From a checkpoint of a small transformer trained on Wikipedia: RMSNorm before each block.
MLP neurons of a small language model. Each row is named by its layer, matrix (gate and up: input weights; down: output weights) and neuron, and shows model dimensions 0-63. Each number is 50 + 12 x the weight over its row's rms, rounded and kept within 0 to 99. A neuron's up and down rows have the sign that makes its largest values positive.
After each neuron's rows, "fires in" lists the words (lower case) most often at its 100 highest values on Wikipedia text that the model never trained on.

L7.gate473:49 52 48 49 32 73 47 36 52 33 31 49 58 36 50 31 50 35 56 42 63 37 55 45 51 51 58 34 53 70 60 55 48 38 41 39 49 40 43 60 43 50 44 63 21 61 49 55 59 44 49 59 26 30 56 40 34 38 57 45 57 42 56 59
L7.up473:57 65 44 55 37 60 66 49 43 67 56 57 53 29 42 60 59 20 57 57 22 50 41 73 59 52 45 24 63 38 50 70 44 37 41 49 49 68 33 43 38 60 72 36 41 44 36 60 67 40 39 60 39 50 65 45 69 45 67 32 43 54 33 17
L7.down473:45 62 44 35 46 52 59 64 51 54 34 37 57 33 48 35 52 60 63 43 64 43 36 55 55 52 83 45 64 41 51 82 40 75 52 41 47 67 30 58 40 63 33 31 48 54 64 55 29 70 63 48 43 47 52 38 62 35 58 57 66 61 40 46
fires in: "born", "on"

L6.gate584:46 76 76 65 39 49 36 60 53 37 63 56 24 69 51 38 24 41 55 55 36 51 35 29 55 49 42 28 72 55 55 59 48 43 60 40 43 41 42 60 32 46 37 46 50 67 29 48 50 56 43 39 43 62 30 57 60 73 60 46 63 39 26 66
L6.up584:43 46 35 65 56 44 45 46 49 52 71 62 64 51 58 47 48 48 41 45 34 53 59 62 70 53 49 52 66 53 46 36 52 47 40 56 59 55 48 56 56 53 47 53 74 63 33 41 40 51 63 62 53 31 70 34 59 52 54 54 71 60 56 63
L6.down584:41 47 75 42 53 48 44 38 44 75 35 74 52 75 42 08 47 46 46 50 41 38 55 41 62 44 66 53 64 52 47 57 46 49 62 67 62 51 49 60 64 36 24 52 56 63 48 31 34 51 44 54 13 46 62 39 36 45 53 35 45 56 37 56
fires in: "from", "at", "born", "between", "by"

L2.gate57:60 75 63 55 39 65 50 42 56 67 50 36 52 49 59 52 53 37 50 47 42 66 54 50 53 44 48 37 60 59 62 32 34 24 50 34 57 37 42 41 41 63 28 63 46 79 48 77 41 52 57 47 59 48 61 59 41 33 49 60 73 58 39 44
L2.up57:58 55 44 44 53 61 46 35 40 61 25 44 37 76 55 44 54 76 49 73 46 46 44 41 46 57 71 71 16 34 57 50 53 72 56 49 59 66 53 58 43 65 52 55 39 46 45 34 63 66 44 45 38 62 39 52 46 52 51 47 64 36 51 45
L2.down57:51 57 53 69 70 43 73 48 43 41 35 57 56 48 61 48 46 64 46 49 76 39 52 38 52 60 38 68 47 78 28 37 51 70 72 75 51 32 49 56 46 29 44 43 48 40 72 35 66 42 61 29 70 24 43 63 51 46 38 54 46 59 45 56
fires in: "0"

L14.gate591:58 44 34 36 47 52 48 27 46 34 41 52 66 20 45 28 46 40 59 44 42 63 61 59 65 43 59 43 44 47 41 63 54 37 67 64 28 62 45 38 65 43 24 54 52 40 41 55 41 49 45 40 46 52 55 51 50 26 49 57 68 48 55 34
L14.up591:53 59 60 50 43 48 65 33 32 52 51 55 43 48 23 50 53 55 38 44 60 52 57 39 63 36 57 34 25 40 74 37 65 45 56 40 51 57 45 56 55 71 31 64 51 41 70 46 38 53 51 43 53 50 69 48 54 47 67 46 52 43 57 60
L14.down591:23 44 42 58 55 62 48 63 61 67 40 28 45 35 50 31 57 62 54 37 64 51 54 58 33 45 51 67 74 43 72 49 46 51 48 38 74 47 42 43 39 36 34 56 50 37 47 31 52 65 47 45 48 49 51 46 38 57 57 66 60 25 56 32
fires in: "on", "along", "of"

L9.gate121:52 57 73 43 59 53 41 37 55 26 78 39 38 44 40 57 49 56 31 51 53 31 33 54 53 68 24 56 43 43 67 52 61 30 44 48 54 47 46 48 64 69 36 29 64 50 51 60 61 67 65 51 45 56 49 58 54 59 53 50 58 64 36 25
L9.up121:36 56 78 53 77 29 77 45 47 57 68 41 48 39 51 42 74 69 41 84 61 67 28 45 51 38 59 44 38 28 25 59 54 57 50 55 63 46 62 47 36 62 60 64 54 44 62 78 62 41 58 39 55 39 41 33 50 49 35 33 61 52 56 45
L9.down121:46 55 56 54 60 44 46 46 54 59 47 46 58 63 49 44 33 52 53 54 31 72 49 51 47 54 39 54 67 52 61 34 68 56 35 69 49 43 54 25 74 48 44 37 64 45 79 35 38 70 60 47 38 55 36 55 72 42 36 31 40 52 73 55
fires in: "to", "from", "by", "between", "of", "with"

L2.gate671:61 49 54 54 62 58 67 55 53 39 37 48 54 69 48 42 58 45 74 72 65 49 55 53 44 39 71 48 40 60 80 33 32 44 59 42 76 49 32 49 46 38 50 53 27 68 56 48 32 57 64 32 64 37 64 36 57 33 35 71 67 63 27 18
L2.up671:76 47 34 53 37 50 64 66 49 54 46 41 45 50 36 50 30 34 48 67 77 54 46 69 48 47 71 62 31 51 55 47 58 55 63 67 40 56 56 57 39 50 33 70 52 54 26 46 53 29 55 50 47 54 46 33 14 37 57 54 62 36 87 72
L2.down671:50 44 50 57 57 44 58 41 33 48 30 41 49 52 57 55 72 57 55 55 65 60 69 33 55 49 33 56 38 31 38 39 53 29 56 52 42 76 68 37 75 54 44 45 58 36 43 36 61 58 21 26 54 51 41 70 53 70 45 44 29 51 74 37
fires in: "to", "in", "on", "for"

L7.gate100:32 36 54 34 37 54 62 31 59 48 55 57 53 66 72 38 47 42 42 54 48 41 48 51 55 82 41 46 56 54 61 43 54 64 35 28 59 49 48 39 53 48 37 51 37 29 30 52 55 44 62 54 38 66 42 34 52 62 60 30 29 52 56 73
L7.up100:52 52 71 68 28 61 43 42 69 46 54 34 53 55 38 73 32 60 60 61 57 70 62 68 63 62 71 45 27 52 26 50 59 53 41 52 50 36 35 52 67 41 66 66 31 61 46 50 39 57 39 54 34 62 61 68 31 51 64 57 52 64 51 48
L7.down100:53 53 49 42 44 68 42 51 44 54 60 57 68 54 39 49 63 47 56 58 33 46 36 48 74 26 50 69 42 43 71 68 49 51 56 35 60 49 46 41 59 55 42 57 62 59 57 25 55 55 58 54 65 59 44 35 74 38 48 56 44 61 25 56
fires in: "the", "was", "is", "one", "been"

L9.gate563:53 43 47 45 21 63 46 53 45 54 39 51 57 65 67 56 34 62 39 46 49 57 33 45 52 40 47 64 67 59 53 32 40 51 43 68 24 43 61 31 43 42 43 52 58 27 62 35 51 55 56 50 41 43 42 59 61 41 39 47 53 59 57 31
L9.up563:51 57 66 53 85 42 51 66 42 49 52 21 34 41 28 56 50 30 55 61 22 54 67 75 48 42 70 48 43 47 31 69 59 38 44 29 68 42 45 45 61 42 54 51 27 48 42 45 24 56 39 42 41 36 39 38 47 37 83 49 45 37 47 51
L9.down563:63 57 65 63 19 66 41 39 55 39 55 49 34 44 23 42 59 38 53 49 37 57 49 65 27 65 35 48 41 64 44 60 37 48 60 67 46 61 58 48 57 53 49 63 61 42 36 59 38 45 47 57 70 61 60 28 59 43 65 57 50 57 62 54
fires in: "of", "among", "on", "within"

L3.gate526:68 72 52 52 69 72 36 62 69 54 32 53 48 58 73 41 55 57 42 36 34 52 60 49 69 56 56 54 44 62 44 50 66 60 49 55 68 45 50 41 54 28 63 60 49 52 40 49 28 46 59 64 40 60 67 57 47 80 67 68 41 41 48 53
L3.up526:33 65 50 46 42 29 37 40 55 55 50 57 37 49 42 44 52 41 33 68 80 56 35 58 45 61 47 59 33 47 71 68 60 53 48 44 38 35 54 35 67 56 63 42 37 46 46 40 42 58 69 69 59 62 55 41 38 40 36 43 49 33 34 37
L3.down526:53 38 65 56 67 50 56 56 48 61 54 52 25 59 56 71 31 52 49 49 51 55 46 56 50 45 30 51 42 54 76 38 45 70 47 44 54 43 27 47 44 64 49 44 35 47 64 36 49 47 56 44 42 46 44 55 32 54 34 55 53 58 43 58
fires in: "his", "her", "qualifying"

L3.gate120:65 50 33 62 40 54 59 64 60 49 34 48 59 44 58 45 40 30 59 52 60 26 40 49 37 52 57 67 46 39 50 37 54 72 48 36 54 62 48 56 69 50 43 48 44 74 65 48 51 63 82 65 41 57 79 29 44 50 74 63 57 43 36 46
L3.up120:50 37 53 35 53 69 51 64 58 71 53 53 56 44 43 43 74 57 54 44 60 48 45 36 49 28 48 62 48 64 66 45 68 41 73 63 39 51 64 40 37 52 50 49 32 57 55 50 69 52 54 45 74 60 53 52 53 36 57 62 54 34 55 45
L3.down120:62 52 76 41 64 49 39 46 49 34 36 45 72 59 86 62 51 34 48 62 35 45 54 49 35 52 58 68 50 56 55 43 42 29 68 59 43 44 48 39 51 39 66 46 46 21 48 47 45 45 39 63 58 57 27 51 63 55 59 59 39 54 69 54
fires in: "during", "in", "for", "like", "saunders"

L2.gate340:72 28 57 31 53 41 67 38 66 46 40 34 55 40 39 42 69 49 47 35 50 37 50 42 21 38 66 46 48 69 53 41 45 53 56 58 42 53 49 64 55 69 39 54 30 34 47 28 43 54 47 53 53 48 51 43 60 58 43 63 50 64 45 46
L2.up340:55 32 60 40 43 58 73 60 50 39 30 48 55 35 24 40 79 48 41 33 79 36 43 35 29 64 65 59 29 61 58 56 49 41 65 58 33 47 58 76 49 50 42 53 32 29 56 34 33 51 41 40 56 48 46 43 44 64 51 64 49 42 40 37
L2.down340:45 43 47 69 66 50 63 64 45 50 40 50 52 51 46 31 62 28 39 48 66 45 46 44 31 55 53 71 58 56 56 49 58 38 65 53 58 48 60 39 26 48 58 50 35 58 58 51 60 32 43 42 52 35 78 41 55 42 57 54 58 66 54 52
fires in: "of", "via", "received", "receive", "issued"

L2.gate171:65 56 42 60 39 52 48 30 42 40 61 52 71 61 61 68 56 75 52 45 49 58 46 36 60 57 52 61 25 39 39 44 49 60 59 55 46 49 32 53 76 56 41 34 53 55 47 63 55 56 73 51 35 55 65 55 70 61 51 37 50 44 53 59
L2.up171:45 47 46 54 43 44 43 44 43 42 48 47 40 64 63 55 64 57 52 27 72 62 52 32 47 56 50 46 50 40 50 45 52 50 55 62 51 46 39 45 66 54 49 45 38 57 45 54 31 49 55 53 36 67 73 60 76 55 54 40 56 40 45 60
L2.down171:51 53 44 74 71 52 35 60 43 47 60 45 64 53 72 66 37 51 62 54 53 39 52 55 30 48 71 44 46 44 40 54 67 62 55 54 48 41 63 57 46 52 45 37 38 56 47 55 44 47 52 50 45 56 52 56 53 58 71 38 27 54 60 47
fires in: "support", "design", "information", "construction", "designation", "control"

L3.gate87:14 45 59 30 39 53 52 60 60 53 40 41 34 45 68 59 24 35 31 77 54 34 27 53 46 52 52 30 71 40 57 36 78 39 34 14 54 59 48 75 57 52 35 47 57 81 51 44 58 47 70 67 46 61 39 34 65 56 52 41 60 40 66 56
L3.up87:51 75 70 63 50 55 56 51 49 57 57 58 54 42 39 65 51 34 61 55 47 58 51 45 71 40 48 31 82 27 64 48 45 55 66 37 47 36 45 32 54 55 83 60 45 44 38 26 47 44 51 53 62 49 48 55 52 49 49 75 40 64 43 62
L3.down87:56 65 38 44 36 35 64 51 42 56 43 61 72 41 63 44 53 35 52 38 32 54 50 48 55 53 46 45 53 61 56 50 38 57 76 45 57 62 48 49 68 55 65 41 53 45 48 45 55 49 49 53 49 32 75 71 35 58 78 58 41 73 26 58
fires in: "born"

L3.gate647:58 55 85 35 54 63 39 52 44 73 34 65 60 32 30 36 39 62 65 58 50 36 46 69 58 66 36 52 46 30 53 42 60 66 43 52 57 49 70 49 68 54 56 72 47 43 42 49 56 55 59 46 68 48 49 37 44 48 70 55 49 55 31 49
L3.up647:60 61 70 59 56 53 51 62 64 56 46 31 41 57 15 58 57 30 67 61 48 62 33 49 52 47 40 58 50 41 59 64 64 41 51 58 38 46 56 70 59 56 63 57 64 29 55 67 48 49 64 51 69 47 61 59 55 54 37 45 55 58 61 44
L3.down647:50 39 56 46 51 55 69 61 65 59 74 35 54 40 31 48 47 35 66 59 46 43 18 58 24 66 42 51 67 61 43 40 37 37 49 17 59 44 30 24 46 57 57 78 42 55 49 44 77 77 71 47 48 42 22 46 47 39 45 50 46 69 41 40
fires in: "with", "under", "by", "steady", "audrey", "label"

L3.gate443:54 52 45 41 70 57 61 66 56 74 50 31 36 58 47 42 45 51 30 39 40 65 43 48 46 62 45 43 51 51 44 53 34 54 32 49 48 59 70 53 47 38 43 49 58 39 48 40 32 41 46 53 37 49 51 30 63 52 69 47 51 78 59 37
L3.up443:55 60 49 56 88 57 46 58 39 59 66 37 43 54 52 61 37 58 36 67 52 60 47 57 54 59 61 57 63 53 38 47 60 45 39 35 34 55 26 52 43 31 50 53 49 49 50 46 41 62 54 53 40 53 40 51 71 35 82 64 55 54 62 42
L3.down443:52 45 56 19 37 53 56 50 62 49 55 56 48 50 34 44 43 57 39 35 38 38 38 42 41 63 34 53 32 40 34 61 35 51 44 30 50 49 61 59 44 27 59 52 54 43 52 47 51 49 65 55 46 68 41 33 55 52 54 36 63 37 43 47
fires in: "with", "within", "represented", "among", "in"